Weights of a small transformer language model.
Size: MLP 2048 tanh GELU, vocabulary 16384.
Architecture: LayerNorm before each block, rotary positions, untied embeddings, attention and MLP in parallel.
Training: a variant of Muon for these matrices, 600M tokens, 9160 steps.
MLP neurons of a small language model. Each row is named by its layer, matrix (up: input weights; down: output weights) and neuron, and shows model dimensions 240-335. Each number is 200 + 20 x the weight over its row's rms, rounded and kept within 0 to 999.
After each neuron's rows, "fires on" lists the tokens most often at its 100 highest values on Wikipedia text that the model never trained on.

L3.up277,200,202,204,190,177,209,192,163,194,183,190,199,153,188,179,174,195,210,191,164,197,198,168,222,215,205,206,206,173,212,213,227,202,221,175,218,182,229,216,198,208,193,174,204,177,197,192,177,222,172,206,217,220,205,190,214,224,210,199,172,221,228,186,209,190,209,242,245,202,210,224,245,219,181,186,186,205,203,160,169,179,219,169,191,184,178,190,188,198,219,219,202,166,207,197,205
L3.down277,165,182,170,182,186,203,213,230,174,214,258,212,211,190,195,239,192,199,227,172,193,203,191,202,212,198,206,212,172,201,226,197,188,225,162,162,188,204,191,224,217,207,203,245,184,211,185,185,228,219,216,194,204,225,189,191,211,219,186,222,169,178,198,175,218,209,201,189,173,225,166,207,204,180,209,184,193,217,199,139,201,213,209,165,204,208,173,147,208,196,201,218,176,205,223,195
fires on: "\n", "'s"

L3.up1788,179,225,184,227,205,216,198,191,206,218,231,216,227,178,192,206,209,199,187,167,194,192,178,210,213,169,181,212,185,182,184,189,238,199,199,200,228,218,166,201,158,169,184,203,241,223,188,200,193,171,212,237,191,172,179,217,201,214,188,194,187,139,209,197,218,216,214,201,182,214,194,171,190,189,186,186,197,193,204,204,183,194,213,155,189,213,197,205,211,193,189,205,183,204,175,176
L3.down1788,188,202,220,247,238,199,227,190,192,242,223,181,204,168,195,191,216,241,181,184,186,188,188,200,195,186,177,207,165,195,221,185,219,187,152,176,196,227,188,230,172,204,178,189,206,216,216,222,199,196,193,221,221,203,182,160,202,204,202,194,185,209,162,203,202,222,184,198,201,237,206,187,162,208,204,193,213,205,226,175,175,179,195,149,204,224,181,187,195,217,197,213,221,192,183,188
fires on: "==", "\n"

L3.up1300,225,206,179,190,226,200,184,206,162,189,225,186,249,200,194,196,221,218,227,167,201,222,200,185,199,180,182,232,170,191,192,194,226,188,200,189,227,179,185,197,161,228,199,198,233,196,199,212,222,178,206,217,215,181,187,193,199,156,213,213,203,182,235,200,215,185,159,196,177,226,204,196,190,196,223,208,220,213,198,210,190,178,243,195,202,244,186,193,208,189,184,187,183,221,170,193
L3.down1300,198,210,183,212,196,193,214,212,201,213,225,197,196,157,216,213,227,194,203,186,175,223,174,212,198,236,170,217,207,215,209,229,189,195,197,176,216,230,216,193,183,213,173,188,176,203,179,238,163,185,187,193,188,222,167,138,210,196,204,219,201,174,192,210,249,183,197,191,187,199,246,214,193,190,208,194,199,202,215,212,164,146,183,188,218,169,192,219,198,189,180,182,197,195,187,167
fires on: "==", "-", " up", " live", "atic"

L3.up1611,170,145,201,165,157,217,203,194,212,213,215,178,172,217,180,230,200,162,206,187,179,153,212,196,214,201,190,218,178,203,176,190,198,190,227,221,201,169,194,196,190,214,200,172,222,228,192,184,223,185,206,216,179,166,167,151,174,200,205,232,201,155,182,204,206,192,205,195,200,226,194,208,189,213,214,200,213,186,222,202,188,232,189,183,207,165,187,233,193,199,169,185,185,208,195,160
L3.down1611,233,227,231,184,204,215,160,202,186,182,180,211,185,196,222,178,182,224,196,214,204,200,178,174,184,190,189,182,211,168,175,185,177,193,200,165,165,225,211,182,222,194,191,219,187,254,219,171,183,195,191,204,200,178,249,225,158,201,194,186,197,218,203,193,176,154,199,199,232,187,223,195,151,208,176,191,207,207,233,205,188,237,232,210,201,227,187,220,208,187,175,192,212,216,205,180
fires on: ".", "'", " as", "ä", "er", "a"

L3.up1864,202,215,175,188,208,232,210,220,183,165,206,150,211,203,195,209,181,163,226,207,209,196,203,172,192,189,182,182,183,206,207,224,216,183,227,150,158,210,199,164,194,226,199,178,198,187,200,188,228,196,200,238,212,224,224,176,184,235,215,187,187,185,171,184,215,174,200,206,204,183,189,224,206,187,222,194,204,218,215,227,203,201,181,165,190,191,193,230,204,193,219,233,214,217,243,189
L3.down1864,212,198,198,195,182,190,193,224,192,195,200,197,221,172,209,173,209,163,235,206,187,191,201,192,182,217,204,217,195,240,213,201,183,223,192,178,202,198,190,175,188,209,197,221,158,210,200,183,179,212,182,143,234,184,248,183,191,240,214,129,196,149,192,210,191,187,192,220,211,225,213,223,179,190,191,175,191,172,210,215,204,213,236,201,170,159,218,214,194,201,196,189,216,223,214,198
fires on: "'", " de", ".", " De", "’", "ud"

L3.up2030,204,170,188,197,191,176,209,218,238,165,191,178,202,174,189,201,194,205,214,173,203,189,192,191,234,232,211,204,230,207,203,193,169,187,182,194,179,229,196,243,180,181,187,188,199,191,181,185,214,203,218,179,187,177,191,177,194,223,216,186,209,224,183,180,215,183,222,206,162,204,177,194,178,208,215,200,158,210,168,167,197,218,191,191,229,187,209,193,204,185,224,190,216,200,192,163
L3.down2030,183,207,210,205,213,199,207,245,184,253,226,204,195,171,187,216,199,262,186,211,234,159,181,196,202,177,195,211,160,198,229,242,201,221,228,209,200,203,194,188,249,221,228,213,238,200,214,172,210,208,217,244,220,173,206,210,240,156,197,195,208,236,169,179,221,190,180,212,202,171,190,204,212,205,187,215,199,197,186,196,184,229,214,151,192,229,182,177,190,185,197,200,208,236,240,210
fires on: "\n", "=", " Ltd"

L4.up954,192,206,211,212,250,179,219,210,170,178,177,148,171,212,164,196,233,190,203,215,212,210,144,198,227,237,190,224,217,212,191,184,204,207,184,232,196,198,202,177,212,199,227,222,225,179,206,193,202,235,212,184,216,188,236,230,215,233,198,205,173,219,180,197,180,203,214,184,167,165,202,175,214,177,184,206,172,208,212,196,152,197,173,225,191,210,238,201,193,216,182,185,216,216,213,203
L4.down954,199,194,217,187,188,186,176,198,220,196,181,198,211,212,181,234,192,155,194,210,203,199,234,192,242,276,196,184,175,198,179,217,215,230,189,203,174,173,199,232,206,213,232,189,206,170,161,193,203,233,201,205,208,172,215,192,209,189,190,183,203,226,219,223,205,238,210,186,235,187,199,165,161,157,209,205,193,182,237,217,209,203,214,202,178,208,218,224,197,215,191,201,208,214,195,174
fires on: "\n", "'", "ally"

L3.up1961,175,201,176,189,208,217,186,216,188,167,210,220,194,168,183,176,203,166,227,173,227,217,194,245,214,167,151,183,188,188,190,182,192,206,187,171,210,186,159,205,182,176,173,154,229,205,163,184,237,176,200,208,196,181,176,190,198,208,165,212,200,224,240,205,156,200,209,176,159,203,216,186,198,164,194,241,216,173,175,211,170,184,207,176,211,172,222,213,181,216,188,215,170,224,191,224
L3.down1961,217,160,208,187,215,183,202,174,255,173,210,194,186,163,200,200,212,194,190,221,187,203,208,218,190,220,221,220,206,174,187,209,195,170,161,187,195,191,193,198,247,213,194,220,187,213,187,207,192,147,194,225,209,190,221,182,201,188,201,194,232,175,164,234,196,227,210,182,219,201,232,195,180,248,224,169,208,203,291,199,191,213,190,175,213,227,240,172,181,230,236,184,186,202,220,166
fires on: "\n", "in", "to", "==", "ating", "==="

L3.up316,173,210,190,182,229,185,166,232,190,209,192,210,219,198,179,200,214,205,188,188,169,195,224,202,229,192,218,183,180,219,198,196,253,182,162,174,220,205,181,171,219,172,212,236,189,189,182,195,223,207,191,240,156,185,230,196,182,232,180,205,177,211,204,197,196,222,207,185,175,220,186,214,216,199,192,218,187,220,199,200,197,204,182,185,218,190,211,201,212,200,184,196,166,195,193,193
L3.down316,209,222,196,227,245,201,204,183,161,237,209,192,239,218,199,183,191,178,234,215,191,204,199,215,181,191,199,191,183,231,201,188,220,229,195,185,199,211,185,219,211,165,179,196,181,201,198,215,188,213,205,217,209,194,214,204,220,180,222,174,195,216,200,201,181,190,169,153,203,215,209,205,149,233,189,194,211,180,190,191,196,151,178,168,206,198,231,187,201,149,211,212,182,184,184,176
fires on: " same", " later", " such", "\n", " including"

L3.up713,245,184,216,171,182,161,150,193,214,192,181,214,195,220,173,205,212,218,216,184,178,170,220,233,183,178,213,194,197,218,187,210,176,183,215,200,218,177,246,172,209,183,235,224,193,152,225,210,207,150,215,232,213,208,206,196,216,175,207,221,192,206,189,221,190,173,154,196,223,195,212,180,215,192,193,192,193,183,174,206,153,196,166,217,189,206,186,183,229,207,168,200,207,205,187,203
L3.down713,193,228,232,169,210,189,175,209,192,203,209,195,204,240,184,175,195,206,206,222,190,208,195,207,188,210,242,202,226,225,161,211,179,172,193,180,221,173,220,192,229,177,206,203,201,196,209,176,231,154,226,207,229,214,173,189,181,205,217,146,212,155,202,229,232,192,191,234,249,198,220,170,204,189,242,173,203,198,176,207,188,174,207,189,211,198,208,198,212,210,195,249,189,189,189,206
fires on: " st", " rest", " dis", " en", "st", "ex"

L3.up1927,222,211,242,191,199,184,212,181,199,202,208,212,158,176,215,219,185,206,221,221,170,188,209,172,198,191,191,196,177,219,169,158,190,197,213,234,179,193,185,214,212,203,203,236,197,209,216,201,219,235,171,176,199,222,201,186,205,166,216,181,205,227,201,219,236,199,167,185,212,215,194,198,193,190,199,193,171,174,189,190,179,196,164,190,224,191,223,209,154,235,181,198,222,189,184,150
L3.down1927,179,185,183,231,168,197,189,178,225,165,245,208,205,176,248,166,239,194,203,209,192,216,213,217,192,171,206,175,189,187,202,146,194,186,165,232,213,199,172,202,194,188,182,182,231,199,172,215,191,180,194,180,207,165,222,188,186,248,218,206,206,175,196,228,178,205,228,186,196,209,205,195,221,202,188,235,211,203,206,192,178,192,194,206,216,225,248,207,190,195,180,209,167,198,211,213
fires on: "ing", "ines", " while", "ates", "ate"

L4.up1220,211,176,190,170,232,191,188,200,217,217,221,167,194,192,203,187,224,208,218,198,175,228,198,233,203,203,210,197,222,231,209,198,213,191,176,209,226,220,226,191,201,198,175,213,191,190,178,213,183,192,205,183,202,201,194,236,175,221,229,173,184,205,157,165,176,194,216,221,181,148,196,160,219,210,203,173,205,190,217,182,202,184,204,199,213,215,214,174,215,190,160,190,198,210,204,177
L4.down1220,204,201,202,178,192,181,174,222,181,221,198,172,195,192,173,165,207,183,206,177,206,184,216,212,204,227,206,217,209,234,188,191,217,189,221,216,202,174,137,205,208,210,200,180,190,193,181,191,195,213,188,215,197,192,208,209,198,189,181,214,212,205,236,196,209,201,191,204,194,212,227,178,172,196,204,182,178,219,219,192,183,190,215,184,210,216,218,188,221,232,232,225,200,190,204,199
fires on: " 0", " first", " /", " same", " second", " final"

L3.up920,194,166,250,203,176,209,186,210,176,164,186,207,220,226,176,213,190,194,171,256,220,199,205,230,195,204,216,221,212,155,206,195,217,190,183,240,181,217,177,205,200,165,189,161,182,225,187,218,201,228,202,175,189,180,216,153,178,178,192,211,160,227,217,213,206,248,202,227,188,196,198,187,219,189,180,193,189,200,204,161,210,194,183,201,202,213,246,214,174,184,180,189,194,209,219,242
L3.down920,215,199,172,279,172,202,151,176,171,243,233,184,181,203,200,196,197,186,190,196,231,170,207,200,216,202,212,174,203,198,209,191,220,189,181,223,196,202,195,222,250,180,215,233,199,175,182,186,237,198,196,201,178,166,201,171,173,206,188,177,173,153,255,214,170,191,200,202,228,206,182,164,217,188,184,215,193,198,219,192,225,212,233,171,181,209,205,238,197,190,221,207,201,190,175,205
fires on: "\n", " life", "ru", " career"

L3.up1196,203,208,232,192,183,210,185,175,208,201,154,167,198,190,183,200,191,203,217,192,220,256,184,214,204,199,201,218,211,194,195,197,216,228,183,192,204,219,206,219,203,225,203,229,192,195,201,192,211,198,168,162,187,171,204,214,199,197,222,171,169,192,198,202,194,217,200,239,176,209,204,176,186,195,218,185,232,189,208,223,165,181,201,205,197,206,209,225,205,225,202,165,186,221,176,215
L3.down1196,228,200,245,199,170,170,182,176,199,213,204,167,215,165,156,189,233,198,210,231,206,231,195,188,214,190,210,196,229,221,209,212,198,191,172,189,221,208,167,221,186,197,202,193,239,197,182,186,200,186,202,152,190,181,187,196,193,196,192,179,194,203,199,191,193,219,223,221,156,183,205,203,176,203,196,186,197,189,224,212,195,185,200,218,191,207,215,186,204,228,218,165,213,190,199,233
fires on: " second", " of", " third", " first", "und", " Band"

L3.up765,204,191,196,218,245,212,202,200,208,189,181,218,203,224,175,202,206,192,200,207,203,237,170,206,237,193,185,208,149,174,185,193,239,206,184,179,189,170,209,192,220,208,177,194,181,197,178,246,212,220,199,203,220,183,186,206,261,199,227,232,209,227,206,206,204,215,184,201,201,178,153,235,234,193,221,204,191,205,224,196,178,195,158,147,216,248,213,239,190,194,177,231,205,211,188,227
L3.down765,196,166,173,197,213,198,161,235,206,216,208,176,187,210,159,192,153,219,189,189,236,182,202,188,217,210,217,237,220,185,205,206,193,221,195,196,219,173,199,222,186,202,201,193,196,205,216,210,222,216,180,213,205,194,227,185,213,197,183,202,183,238,221,179,235,223,208,203,231,184,177,227,201,167,227,211,205,206,198,154,201,208,216,189,202,201,209,195,208,209,204,219,204,203,180,209
fires on: "\n", " |", ","